From a checkpoint of a small transformer trained on Wikipedia: learned positions, normalized queries and keys.
MLP neurons of a small language model. Each row is named by its layer, matrix (gate and up: input weights; down: output weights) and neuron, and shows model dimensions 304-399. Each number is 500 + 25 x the weight over its row's rms, rounded and kept within 0 to 999. Numbers have three digits each. A neuron's up and down rows have the sign that makes its largest values positive.
After each neuron's rows, "fires in" lists the words (lower case) most often at its 100 highest values on Wikipedia text that the model never trained on; "fires after" lists the tokens most often just before its 100 highest values on Wikipedia text that the model never trained on.

L11.gate1304:482523513480533494500428491485506504480473506497494488549500482484519501477477452513539492461501513513501492492511481520463498501531470504476545506472532527430459475515517465507523481524484487532533502474512505498522489524492564500497496499435546521484519479536517532534503533484516504525
L11.up1304:522498468484521472465498465510502485525504490493507466517512518504491502510513498510506455530466463482497473542449482520500515510483495503489520510555460528510528533510552493488511580480507487461520513481475508522492472465490479527447487439487497455512497516517552494512492548490479478540
L11.down1304:480528468518488507473491533529532489488489489461454510449482497504475484514524462497554500496471480549523465542498455535459450497487458458511471502512482549458481503464551545506486515486493496519487484513502493491490503499480490493558466495511473507537535514497525499517506513519521533526
fires in: "but", "as", "and", "however", "although", "due"
fires after: ","

L11.gate1723:481515513530512508494490499477553485543502503507424494498479511505475538508477454482527517498525522467469487519496531489446451542525438507527507467494523460491490543506548506508504473506525470463532472470524479509513482522503489532531473523522514524507488496476524443489551536479490486469
L11.up1723:520505491505503515480502511489471487482466490493549494497521523491505529517486548507512489493504474463502483466489453522475474511510470507466543513484483515495507493550516502501529531525523490480539558531502498555511505472525447478495472505515524511479510482514546499505510470454536488479
L11.down1723:533498492523505482518476531542501491477517489525549520498473504510541492562543536529450498481502454503505509493509508481534519494466543442478483474502515469536458486522507511521527545500560503505489506525503551534469509476490493486482481503478547527539485447484489524474481470500517507497
fires in: "in", "during", "and", "some", "this"
fires after: ".", "\n", ","

L7.gate84:523480490491476523512511541454504565502496468507516499517504496555491538488468514492538482509506548557491480532491485501467490523510543566513491506469514526495538489460483534481484482466511539505511503568491524494536494484524474514546480533502502457515461511501474524525537512469512498472
L7.up84:475467473509542513477535518511511508536494490526500510506501515515509473506491496478511468508509513493444449514494485510535471536540498512513501474480480507507498420481500540526488465531497520494534471469480486563447522484506504509520502496484480462473496481553480500479459502508518478514
L7.down84:486518498528475472495474481508476517515498467532493511526459485538498528514472507490524506525543487477479539505496458492520470498484516503514516491537466500511535502524527492508498468521505524519462539497480494458522542499479509488513500500519498524514518490459523441496495491516524504478
fires in: "however", "but", "though"
fires after: ",", ".", " was"

L11.gate1076:488464486493502493501490525503506498489508481507491463518485532500487517495526517511488487508492492437507535518503454449521496487542545512485491467510497520522500437462530508486496526503509528497534536479521508505464488557537467459523440502534475464506503532494530487501520515470521452446
L11.up1076:500542507482492508482503506474489529493493521431456462471536499517446538522467531533505492505489473500505476500521457499534586473493492559525514485479509475500473509501507494488529518516508478512569481545477479511491470479465516488540507516495484468504498471505446578466466457519466490457
L11.down1076:519513445519492524487555514543518521537512468522485506472470482489485518462522479503517522540490515536434515496481474481489466504483486517495481482501542478497501479492520502478497533484506530470472499472463474490498530455505470485485466538483479493516488516512504501493530512485501490498
fires in: "in", "after", "a"
fires after: ".", "\n"

L7.gate776:491521533521512533523462528477488497515495519535468501508526470522509481515521495498530433502521502483470473506486548526522470547525432517459485479484496499520491520466480525477506540507486482501523531496483482516515530516506502523528498477513512528481524523469529501488479505475507481480
L7.up776:503494510488474532498491461500508494497471461497492477483513505482549460473513509548470491488473483551476486464471473504494531507521495503514469509483486502524520515477524490526461530522497476488501559489462469529491496495532530477479507524522518515481435516528484478523498475521455519468
L7.down776:502523536496513512504449486485515501513478513483512514481509460521487503510490475524452507511477501504507489503466484453567512487507512523487488564476479465533529513491558476503504499536497455510466525493496480502448516500483499494504485516525497510557553473506508469489498497501508446515
fires in: "including", "as", "ex", "c"
fires after: ",", " such", ".", " (", "\n"

L11.gate518:501467526496486494492523457485500468510511505510543527516498481491480512474470532501477537527535482507496511528488532482523516520523498498476510485523530453501521500477502471516497519506503526496449513506506471520525476490516478521499524508516553538517544483499499484520531495517486508535
L11.up518:528524476501535502487487500467529565474477476463483457545535487475474509524508540537478477535508514506508523499547513510495523499521483463498524475529536497502482486462501486478474478491499467487492493449496536528536492499515534513498516537475541516519482470448476543512521506514504534510
L11.down518:504504496471499454496515488496558482487482512473465498491493478479473530509457478485490500509468509526487494505510537531503541487512517442527514498552523513509536492496507507460484475508495512474500485501507518522467483522483486510546470499515515525493533501546532486532515509478466495502
fires in: "it", "they", "she", "he", "i"
fires after: ",", " that", ".", " where", " when", " which"

L7.gate458:472514513495524485499483473449504495517511472513450480482514479522495472493494492535493429455516510542522497544479512495484472489450516475543483510508525541492542477492466489512520465501505463500530443458454493469460504485473497486518533492506450492536467522481459438503479517511503493501
L7.up458:507489503513533460529479436525516520552472487493515506467479510493527532495479486493538469484507538496514528487477501465537522522459506479452517476530504476491472495468494476493529484507449490528503525494509533488538530496515471514504509515497545490505527484517486556490517468521487490523
L7.down458:496523510472526467490508483485475483487466494516483488496478514479535510524473491518527502551482513477460527486548507509457531508475492461487475508510483476498474463508485484516520510509518541501449461494534533471460483511480477575538473526477550528519487518508499480522492496534495511531
fires in: "she", "they", "it"
fires after: ".", ",", " where", "\n"

L11.gate1523:506490461528479525488461490521521511501538496510531486482518496484540540498544508484480504536481507488484531509478466489488534521500527538497466533462489553427480553504514497454542528496529505500475548483503456484492480516488439520482504481470517468537537509492487507486500512517512527507
L11.up1523:498497527501494511509513492450497478511531486510522506520483497495536496498545503446506496498488499447528473528492525495504502445476505545540453514514494486470500450529513486514510584486526528479507527466509510519430547509495500509435436470535501510502535487505530463493489495514497512492
L11.down1523:479482480462487455458512508511527465514492453531499508487480476509508471457532502511459490508520526491508510475512535534467532462543525489495494515508510483517472508560487517520475501477524506527485486479503469481454492448529480514494489492490515503485489518482499470494495524489483492491
fires in: "and", "to"
fires after: ",", "."

L11.gate1115:496492477511467461473504495473475476471489491523500512481462517515475514527489507504480512492552467462482483518506533463506489488519514511529489551500527527481493485498514487520524461520470505480481493506522513459478544493503494440496492493494485513513537495500484474531482525515430522476
L11.up1115:478554556479534464486555514507480478511448501514524507494536470479459499498517481512454478478516459510513497499491512528493541494469485459518483498475494516504502506539500526489480500487527493496491486455516476467485494510489499524454483463494478489488519460508506506513488469457502493495
L11.down1115:519487476489476512436521482471519476496483471570478515487494529511477518470488475529501530492482447475512508470507497450484518477532481512513519577498487465512515509502513531508501477526476487447456524470511444492469496542519493485451515543505461479519517516501474500482521508503485515490
fires in: "and", "or", "terminus"
fires after: ","

L16.gate542:506479498485514545457521543478487480524461478516480492551486551495501482522488480474523533513532456489501513520506463517478516512492488494526488475525485505502533538508514519487500517523475536472540507497450495514507492493534501513457471487479509513490478488518529490530498492544516521500
L16.up542:517501486495487467515506490457514531504418493516472498451521521438496484506503456524544543500499519539501494474528483524446509551476498488502499537539474497510487488475514510484495464482506524500485527512516526522467499524494499540505502499503487514512514505483502510487512491473491468517
L16.down542:640512475510439476497494511508530515468498505473521518531503501500497517505555505513500522495471521492470497458474540459484535534532511474467532486532523520538512494469494537481531484505486494492519503466513504487479476544517508533462509506504506492514508519487471474493473488509505525513
fires in: "with", "after", "in", "from"
fires after: ",", " ("

L7.gate418:480514455489494538524522457514490529484490464505484544532503458520499488522462531554522479476530491562530515506534482503501450549499442470495456498513504505477521534497516510476521520466473494493506491514494515511470542491501480442518479525493493469471511509498471490501514506472472478506
L7.up418:506532441487470531519502470537518504526508473522473478534469491498469472493490529529471496474533505516471514519525523472460479513499523473501511479474539505457502502519487522464530532503504474518501493501522466509515512543493499459527519555503458510508483538518512466465489451461527501509
L7.down418:525516509506508461539488429501489479458487513460512522510482492522474513477493491487483508509460446498482484558539520493510484507492520471477484508570483538447472512477509540517486533472515516509483506495538485461486500499497462548520474505507498501504507504519498471506499488481531515511
fires in: "they", "he", "she"
fires after: ",", " that", " when", " where", " but"

L11.gate1711:495529442475482522452517527528539534535512524509526498495526522502510502494483499484539514518484497434510501479500573492498497546533497536408521471509500488513506496490474516475482559489485496499500513504495541476540523474491464509478508468500501502464500514495495491493531453463497523498
L11.up1711:513500478502453463485461498488501513485500532496519474539520517525543495497493499462507493500552472511531479486506558500517473538543439523533512497511510491429495517504504502502507489480475498475471511533480488478554517516499513485519438551519501528507518484514511545487521496508482476520
L11.down1711:498490514474473515518483498519456490492519505517522492516488515490505508523460513482494547499552512536461518508431498503496487549510527512493552492509520548458510468483517470459475523557497482496469485510487473484495477552485423530487455540530474532484516468498490527495474485509524451477
fires in: "as", "including", "such", "like", "which"
fires after: ",", " the", " such", " that", " but"

L11.gate280:514490527491513526455475504500500521548494506468491513489500524502481542476547512479490524453494510451522473510518528493492517501516504511464505523503503477445537442479559488507473464511489468449481518491503492506460520608481469487523465519478540523505444508509483468494501514506464525483
L11.up280:478490532471534499540533486506481507529574511479526545437501454497538497495486543455539519555506469468538462568475513507510504513477439488467490497496464485451520538523507518525517537482491495509555527517492483498528503495493499443504485479522525485498507522489481461496544464486510487491
L11.down280:484472519524531542485508518503510482516497532520456516485452512526501518526505502506488506528505450536486463555450541513473491467458511497482471498530494503527504515503516526527472483498540504475492483532503505474490446515496496516469501526521527537527491492517478547518485552509505536498
fires in: "on", "at", "as", "when", "after", "around"
fires after: ".", ","

L11.gate588:503482536521546498495510478479506491506529487481494521483514509475490515544503511505494476529502490441460510578507453485515545505466512502497467525475498487510531507493530503527476524518503507513488490495507484483444485511524472479477493537505470475513499505471514504514564453501487532509
L11.up588:498484518508535502453480533543499530473501500496487493474520475494484504516498543544479492507489466492466512495481473521507522539534487511480501539459502544503516435483499487518508493530535518483502512513499506492475500503510521498459490487490451487472474526504536473503477488525453549470
L11.down588:506509480500499460497489491439467470483473511510511521485489479530463503526541512509527518515484511546496510475502529505487516471533563497512511505516492516498477528488554484467470480501531512538511497479553527490490508503525573479543524502526555531443491527516503512536470519454537522457
fires in: "he", "she"
fires after: ",", " but", " and", " "

L7.gate697:484509501444548503498484509523495521489529466521509526471515504525548446495495518543514478481487509469502486485535458490501521540516491480484492515492554472489485462501519492545507462520511501472538477488524496498484531494509499501510506469467486506489491492509529489502512490528496510457
L7.up697:505490488490484486462466485524515518484512517519510551522483570509502481461479491504501508491498490503457468470531500469491512452477472519494473495498537497514505498492532548504496472529455503506502400511528551482477478510517519500489497487535525551528476485534512526522495476470477502484
L7.down697:509523484490493475511488480456512495478513507488503510499481507495453534519508511475517528473493513529523492469484475499508500465479506445496513536493518507531457466488506541468438446497490506474511480502491498485538511517492504484488495516478526548532498486495471522525496474506493480512
fires in: "on", "the"
fires after: "\n", ".", " \""

L11.gate639:482476534537501500471532520510500525520499501551508546485486483492553458524520523506489472525493445500508468493506459451483478476514525488478530501498488525542543515516497558493473550481470487459511558537466463488492521528490510509480490487509448506504521496536491508498500435503540529512
L11.up639:482535497511481483489498511494506527469530493519524499475504484516553483549484482503459509467516522511506488450497464481521495472479499491520489498502554485523495426457498539529508493461521515480483428504531490486442539527505504446551517533468458531485514480500463506513539491475489508496
L11.down639:557481490537560524485522536493481459518511508512493513475472497530478473537469512509479509491498511464447485500479489542538540534471520529468497531495514500482542482497560488507505502499467521558492479465509525508500449468524521503535467523509528527471516511478531478516490554532535458480
fires in: "was", "while", "which", "although", "whose", "were"
fires after: ",", ".", " and", "\n"

L16.gate1564:480477488494523494484500500459524540479487511504491488499438521523498512505517510537495499492496457531512548464494471499485519444475540546508478493485473506496491518499499504495544504495488540480574506467514476500455502544472490470502496489505474516503506497493533504540493504509509514517
L16.up1564:496514493495513488501523474497503518489517544485519485492501528516536497494486505502503515511522525523500494468487473496516503511505527529488522464522465493518488494512508505548513542516491503504560526493524485511509517543531501503449490487509495528511452479497503482539469512495531474541
L16.down1564:530498502489500501494504548464495490499522516482514506485469477547525521472471495497472520518489522490440497497531491530500526522518503523440519488484469491546524500516492485514514520512481443489515518547505529464555467522493457527511554462523498491462502499522467527513512495476524530495
fires in: "the"
fires after: " was", " is", " as", ",", " \""

L7.gate743:443504483485476507499508539490534518485492520510469498478507480488505534473505445496496537540477538481490559499482499495538482492512544516504502479455503535515477515508491482495494525498495508511535545487519499484521522491478507534426502487484512459481494499526470562437535484502534515447
L7.up743:473477492493464514477489508444524538502474504526528523490494495439477517463544485497494498555523550493480536509482502504515519478475518490528519470506468511493477542524496455504496480533492494537465523482518510511540496500514481544438500544536492503471515512496504481475541489465532495452
L7.down743:512502511515457489562485479510537482518502473484506509491486536481531513480497463486492508476510523483465484506492489492518488479462550520527509484509512507510472512518498480518485498468474524557493469488550507448524487447475530520487512498531473498508511458478463490547517457498532507523
fires in: "york", "poland", "mississippi", "mexico", "brazil"
fires after: " New", ",", " of", " in"